From a checkpoint of a small transformer trained on Wikipedia.
Size: MLP 1024 tanh GELU, 14.4M parameters.
Architecture: LayerNorm before each block, learned positions, biases, tied embeddings.
MLP neurons of a small language model. Each row is named by its layer, matrix (up: input weights; down: output weights) and neuron, and shows model dimensions 128-255. Each number is 500 + 40 x the weight over its row's rms, rounded and kept within 0 to 999. Numbers have three digits each.
After each neuron's rows, "fires on" lists the tokens most often at its 100 highest values on Wikipedia text that the model never trained on.

L4.up181:482429535527531411498485529526492569457543516587503551482534541502473527478471471501468515520608542587474491525532454485506459494507429459515493421512455540498456501493466492445462461553488528544487507525561492503538477472483507466463495522464520527428482533526422412495459495498534546454554500480492525597495490542465540489508496471482526526571517564478489462416476490493476472519513
L4.down181:470457576443573518562456444568492468407511497517498527497515474490417450496498461528478445468531553511520478541481420512423488488499449481462466532519535519397427456547528528464472502481479499540463502525557548512570556476531538468524513467456507437508471543560481511566473519468511515490488531482486483537495559490552524451479530460497535441530518417499504425479504452463536558471557
fires on: "_{", "^{", " /", " km^{", "|", "^"

L13.up931:509461538495505481473481513495467486489498521497514452472451405564479487489474451459550556494460577562523481514466498494460514454465600527469476477524476467508507467535420486548550576483559458442505472425455461611516517486460530481502432534431510364466485496515518558557483465454502498460553531513512455476570571488474537463440404473540471447479541555515432506468516490507508501464493
L13.down931:520544467534492429481423426543581500480489517511508451542527406469506525499470395472490445482500613492468537477448505457478504545500532543507484489486503492478479546483468503438513548448559515483539550521496503550506508531614430507466509481497478514488558507483506563550472525498512531450476490500484558534396547419410537449516540483496438526431564536405512475553457488494479499470455
fires on: ".", "11", "77", " | ", "88", "14"

L11.up280:451498508590473505501533478506494531492437503514514492465497541482445504458524465480482502471441525560513553506516531476481511513515505473559501526498480496471530544477555421447493521503490521519499468510473500486501566524479566550500421557524587564469461476538566496485570490551558539489470480387459540453518495439491493521519474485502496471473513512544519570456461465461465486564621
L11.down280:493550407507497432473479516476566561510546497511499520510482502457453579594493460546486484427438523468461509491418475517432528521514539482504490429503448490477512483508518418489514474526546474562483502502487472512514491479522509502548488463560511478461467472506504536512458584475587528509457482515476520388509492527451486533544511532476550528442483535505470502539511481458461498362452
fires on: "R", "2", "C", "P", "T", "}"

L4.up493:537533548527511493516493561487471529387472548541469521495470460528482401536529494495480549527540552534499517494471495546492542503548522467493619527522527569477482561561481476505554513443526497470485510479477510441490546456495454512410527476446509566487551535463444498442512493525494530515481486443490561473496484453573491471545416504537436500522492569587483477482464451503459494495461
L4.down493:476453476484528526538511495509422514494514526524510513496466516519580470461450521465505572576430511454457438492459586492464509525541506469510452509515536642514474450515534531377499512561525509476620486454493514429573487547563442507412454456488514485412480503509451488498544566531440385527512527448505533469483504508553556492557530481526479522509513468482512491475534520519497459496499
fires on: ", and", " rem", ", as well as", " dem", " influ", " He also"

L6.up675:556595492555519437497489554498478440534539492525505536522530484539546490497487518560443476505496523481579512515478598493579570473489556485517541513501453526525464508535478461492523462456439527401449470497573472492485518543517498466416488548491463480445471447539492532475501464567503473466456550435495530478477507480483547545493477505467438552438585609470463466534504507457454549488488
L6.down675:538516525465531517498494493566528485513492556497528513498535538441427465472426455533447450500533460551406545526479528472540469491485560527485517491494506486578541461498537528559497513521514446488534433504439483493490553448490532523398491445458483562452542529454456543502485509478457512504474488475491589558497483532525484491477444535537508498555411461444527515569553464416499477477512
fires on: " Sc", " Sh", " sc", "imate", "iography==", " Science"

L12.up1020:523490483495491497501512417512474527483480596498465494550465514567536484520461489486554481520515501474517541450481503484475519501531457378537512542507480535460477493491447474475518472470454502551578421494496442525553555534519452491444466520525533495498527479500548471499528427543498482523456449463428529544490497503526557530480488440531529397528521511591570593559464490474417516549517
L12.down1020:494551478550530513501483499577602532524514440487511474485535505466481601490498490490469573476509535502485504522542474549460445497479477478453574466472439487514443543523472483491483469534543498498478504565513477487423492529495548486386474539583490399516560473443492485490507507507585462532434535534585556490557467514552485478560540531459495571446456491469494464525501487472528470455491
fires on: " r", " R", "R"

L4.up849:468466519491493479546446475518500479474443494517477545416494493565484502520528493472419474495490520494498460485529516500452491481534549499483486510508417477509564458463471489456471503480505555501504486500509453538472528508468594471498505566476493565425611428560439414498538478467515485508409522526487374496558531485519519451485435589493497517452507491529522481453535444509523503548522
L4.down849:539547587457549520461555540507459475455499495450471523478430484508497512503479490440431508457425464490469550470483467498476449509540532460491550494520507480446518389464393568529452535508478533528489504460533481581529512554537497497550483580499506525474511464478526413524501478498565572528545539466492417501520519467508495493413535513527539467476530462512502517527557497540563515485492
fires on: "end", "id", "ord", "it", "and"

L2.up900:555421470531508503461519554493492478442476483504470536506472494529450497488452563497484543518516553528437469467496543444499497484539538405470477521498435510582487510506518489446491432472456514477540464529537468460527551511500503544434521564473451503457489512570428523398526455499484558469498521473477487539463509559480558517524456541530453519552574556494498577527492444503462526466351
L2.down900:448454563514470463517510516535626424511503403449488473458466554470496464391457486478463473495561459446529554497440554495523506487477458526489551539528521450559483484481489444514553525522537521511479506528472589458571497536540488459466501500510483473478500457467523517521469553512470459514599448515514474451476494491466493538546503403528467475489421511490528517518489508488510456488515
fires on: " Sc", " sc", " Z", " L", " l", " of L"

L4.up19:487458484495583461570462536536467489483470471481500489462530482459518537550495525514543481523510535495460489394453543521462522435441529510499490447556511496406480496464426492415504535466535499455544512505518515539513578512513626476461426529460483510509506503498533508481579531483501494533452513478504553481594482514521528457446570459550509481529480563495500572427546494528493417459550
L4.down19:525509478504515578511543408421528536492553482464472534503475515485507478475516463522480451432545462521451549476442597461489482565532567493461497444520509452525556490529515543460485496488519482419477558472521533536515468508482489540512469541495543468501487443519493458560524506547500483490542464472484476508427555546501515522520490516467567510496496442514504447445505473421516524461535
fires on: "ill", " hold", "ay", "ained", "ard"

L11.up807:508439518490510504542459502588473498483482535491506525447494387604465501506513509489508563547476597507500526519450514482607541481446558539497528514504492512506490530507432399530538573542519454444483456485582438512454462506485541575541474480452508538478518552418520530539490459391447538472524457463485462521494564437536475487511437484538508486452493446475455497463470496500531599510498
L11.down807:504509475607515538479470499539439488468396467548463494495543485484485492530491539427505508520459513479465510495492530524526450458490469540518491504535393522557496479479474538420488556474523409477501479519519449527488513513499573504483491568487506495495450529414558564466505484457442518432477490522491480423546531453509531524526510505465462460517449465447584606560488508495538448507439
fires on: ".", "77", "13", "15", "11"

L4.up65:538429473541556485502467488496478477449492546563547473483501475528484526462490463493449556511573543491492444450466497534528475581466452474512515431510477462584454552476526536435502491525562487537476509483619484539454457485518563504510533539520559563403475522508454468464476506501463481431500448501484534524529478502542504461567562446467497452559510530525513484545508474487455530503542
L4.down65:526432499524512547565482569469485444552529469479537529545504505527507442538431483524515514431545483500581507517500515475512541497458479458512486462524524498483508485532526548473450521526499495436465526540582482465435488498466462492599575431471501493535494485507488498444409508509441576501492470578510438474492506543473558525505516532498531431513440499491481540527541471522439488478603
fires on: "_{", " l", " h", "^{", " syn", "yn"

L8.up410:473451545567470437491462509525494471445497562475481513496478489528503509491520566477524518526513504510481507456588454524471507510486488580505524565495471500546473523472503454502554524472512516442443557583512459503489483466431500511511466474532487489493432516470496443481506415537502554486435511552488535501499491467490521502463551537456491541522426547572500477414521513503455461518485
L8.down410:500515496515521471511511524498535434533502449542595425470560562508471521555505590503474487581461521538513540554455515570548549488479514460508547447542476463479482494505556498488472533409519507450549547578453540496507520505501509483473526456549527521485471476456490476494463495592579421466485534448457575438489503467427440495473488537487497592496533583438512484479522464447499515543493
fires on: ":", " '", ": The", " the", "'s", " The"

L4.up98:454414443451568516465490499496474519498468527521426503462538528528473499501525446465439477552518507554515540426472507544568553482538441526510518441533498497500527523562403541512425514430496531510459542466509532530565589548506510495461492479479551517434492534477454471509485433431550509487460454569496455533422518421556517459544520481524514527444493490529508588470460453552488446548472
L4.down98:453496487430587531468436492510465487520494506480488468540461509519483519462494530488463518523502530537505531500508491579503583458563518581511529466530495528457482463490406523458487548495494503541517515491538498532449542592510517422456518531451550520494557497472425487432467449450537545585495508506526431452487521479474445436490483524490471482450521486493491559544549481441521528533491
fires on: "and", "end", " And", "nd", "ti", "\n"

L7.up270:512499434524502527509425483564479506532504501500491505507531512545463459515531535505507498528498605493459557422505475541465447463503498520518550544475471475502478528483520452491489510496549507603456475537474382515472511485485469457505565546499466505456474521484512530465480430543502535498460516566481442501437503479590443500484552468507542493573473481471539510492486485566424512546488
L7.down270:433510546469507444488468529484444547510500479466477533473490517511507478537538561566493530569536461534562541503490541435508519473464526492503514408490549431506522566423447473487452533475511379463470549513435495444533515495494502491504500477486582499504495535464439472544466553493584529438518529510496517487526502540409509493493487603483532487502509564492513471474489426510515415463499
fires on: " of the", " the ", ":", " of the ", " his", " the"

L4.up958:535554402499519464584497437537475507487407526564517531439540561501551434516478497519480519530495442583523622483498544468498503489490506475483548493567508517523492510468499448462537479421454491509497526523545519495600554512462509472450507563503419543500513479494496479500563482535496511574412495461485532470478545468501491485519491509557409511514484432536552502448501529481420484497428
L4.down958:514491482507539506512525495520472500669401553407541424464524455480537424551499456506460518497491451507543460491591472483456496492570479442438503474527524446483449497414509471387568543426417489464515413553489491538551514511478564425476492487495453501514562523486501555513445489519482540522480523458534537442504460401465504557482510546497482499539462574502505530504467533471456508516493
fires on: " at", " At", " from", " attended", "os"

L6.up692:446493530519577363526496516545483546518466517569490525491503527486475554553467470543467529533457422510494517479534528538524493492528559503499517435576468516408461484476451473461582486480431547504550518508521516601539526474520523474457507501490461518498513573468511463502530477473482473560509497505496489504513599461496524523531424475516471466471513505448507559434454517514505505527467
L6.down692:460382496502402503491494440498515461553473552496491552604502537491449556536520544488476539408506495485527523501610461529505516494535493501491577485558515525568508531526454548466532514491505540492468483484471505453510516605485487452490528516520381588523429504510499485551497478472426513507523521497486556463482518425518473536459472534494463508497510527450493573513395477486500474458465
fires on: " at", " At", " at the", "t", " At the", "pl"

L8.up33:512497440545527492564551532510472422531451495499420588534532470467614536452533453511535490518562549513472471527481546464553549531477546529545536526547486516510529506462462498535408565482481508548491431464507487509495495475489485491465494518450486546498490522505452481479534519449484479490459457532513547447571466473453521382501483455441425474458476493485512513446554533504448496520528
L8.down33:515525490486509542485537542469480470507466427521358560568476518469465482444570546523475536470497500514477540491495525544532503467532491492538427563544532506497453498524460451554496518555562509526475497471525512501469542468521449549585519485432614514477500507428572453630524577498459427507488519474492506440520487499489481516512524520488512485464450480479433493480490522467476487461494
fires on: ".", ", but", "\".", " season."

L11.up379:482546497480464481484501504464500531544467490513529542497486497482551492484537541499508533506458462556480519517453554490518475551561580436550527530575494552542500465447500514504500459474419485529550424456499570488496527509485517470519535560431527512461478508503498562493552445479514474432397466504496521476465451490483570462524495495514471508464464492492516546476481514532426455554527
L11.down379:504453559480477511528583473552623467577443488505514511550407509426460533450534491562488574490457476458467517463585533479510523478537452469558470502522496467530440500461473461490517499520498488416545516543573537505435488422481509524512441508459477511518505496504489519478456521545451437527505558503487480484435473508496460481471439471485504479428526562499472506511474505523521545461542
fires on: ".", "\".", "es.", "s."

L4.up564:566505353493470534547518498527471528481483485488493507596544438546548509516480564474487475419547475447435578505477499537443496496554577503527506486483483510521601495543497466491507572442432575559513528467475513511521546390450459481519533572428525492517490461465493490463419509490552523524444501552490512564446524504503559399538489507502454511450498478466484516460493517510483461497494
L4.down564:520465494515483555495550546474524532485470472500452569469477567440506442485537448543543501468443511490427562427557496457532522520473584532494531507562498437531511488482496478483478505582573490459495517481544550489463610430513454526568470500521576499485476555398479467570541502486488508480511458480514428500466505538490439531568466494510461477466445558481471494534501472429517449498457
fires on: ".", "=", "|", " season.", ").", "e."

L7.up928:467509517550522457525547522505484541511539526530506537464553508541382466486491472499496511507590483540484491463502539551410520563501466482484552545574489537488483520543555512519518542459397518536463498485493469508546517556481466458405464465466486547498510434479466506418523484486502535488364510540504470503541488441521526442568496510503429470531500518563466544418489512562455475499466
L7.down928:582495501524480491513465448488516501486576532472567434460513556553464581480455492565445472476492530518511499447522504495508478497425498460481479442498472411509444518526512492465458539525517515469534464547508439506498508518503495527393400499558517476517479501564417539548519501501517507578446531410497499476477560445533549492424532422522543497450526501533601507461559450516524490517430
fires on: ", and", " and ", ", as well as", " and"

L4.up509:468433514523515471529433385497486519487509529511545567457508481489496443532549519512431446522547482541452566488574535467423540573498494540481514540550478475473548492448473520525616511437521501511522497478510448538561488422464572527507537547492413550523516490497502514496518497601521508526529495525491550518491483453488505547528450545444480479505520432528508537512477505524465492578482
L4.down509:459504487434602524465525492521542518528501522461496462549592471487511495481486532505530477459394463488471557516539485529452469469490542521518546516517507425497549435402445543473517572490531528419536489478473488555482495532572466532450547530492521536527507557465496525448507458514452516421506482546496525520464538484550494500545526547448470486496400501484570501591538459491466516489475
fires on: " at", " from", " attend", " U"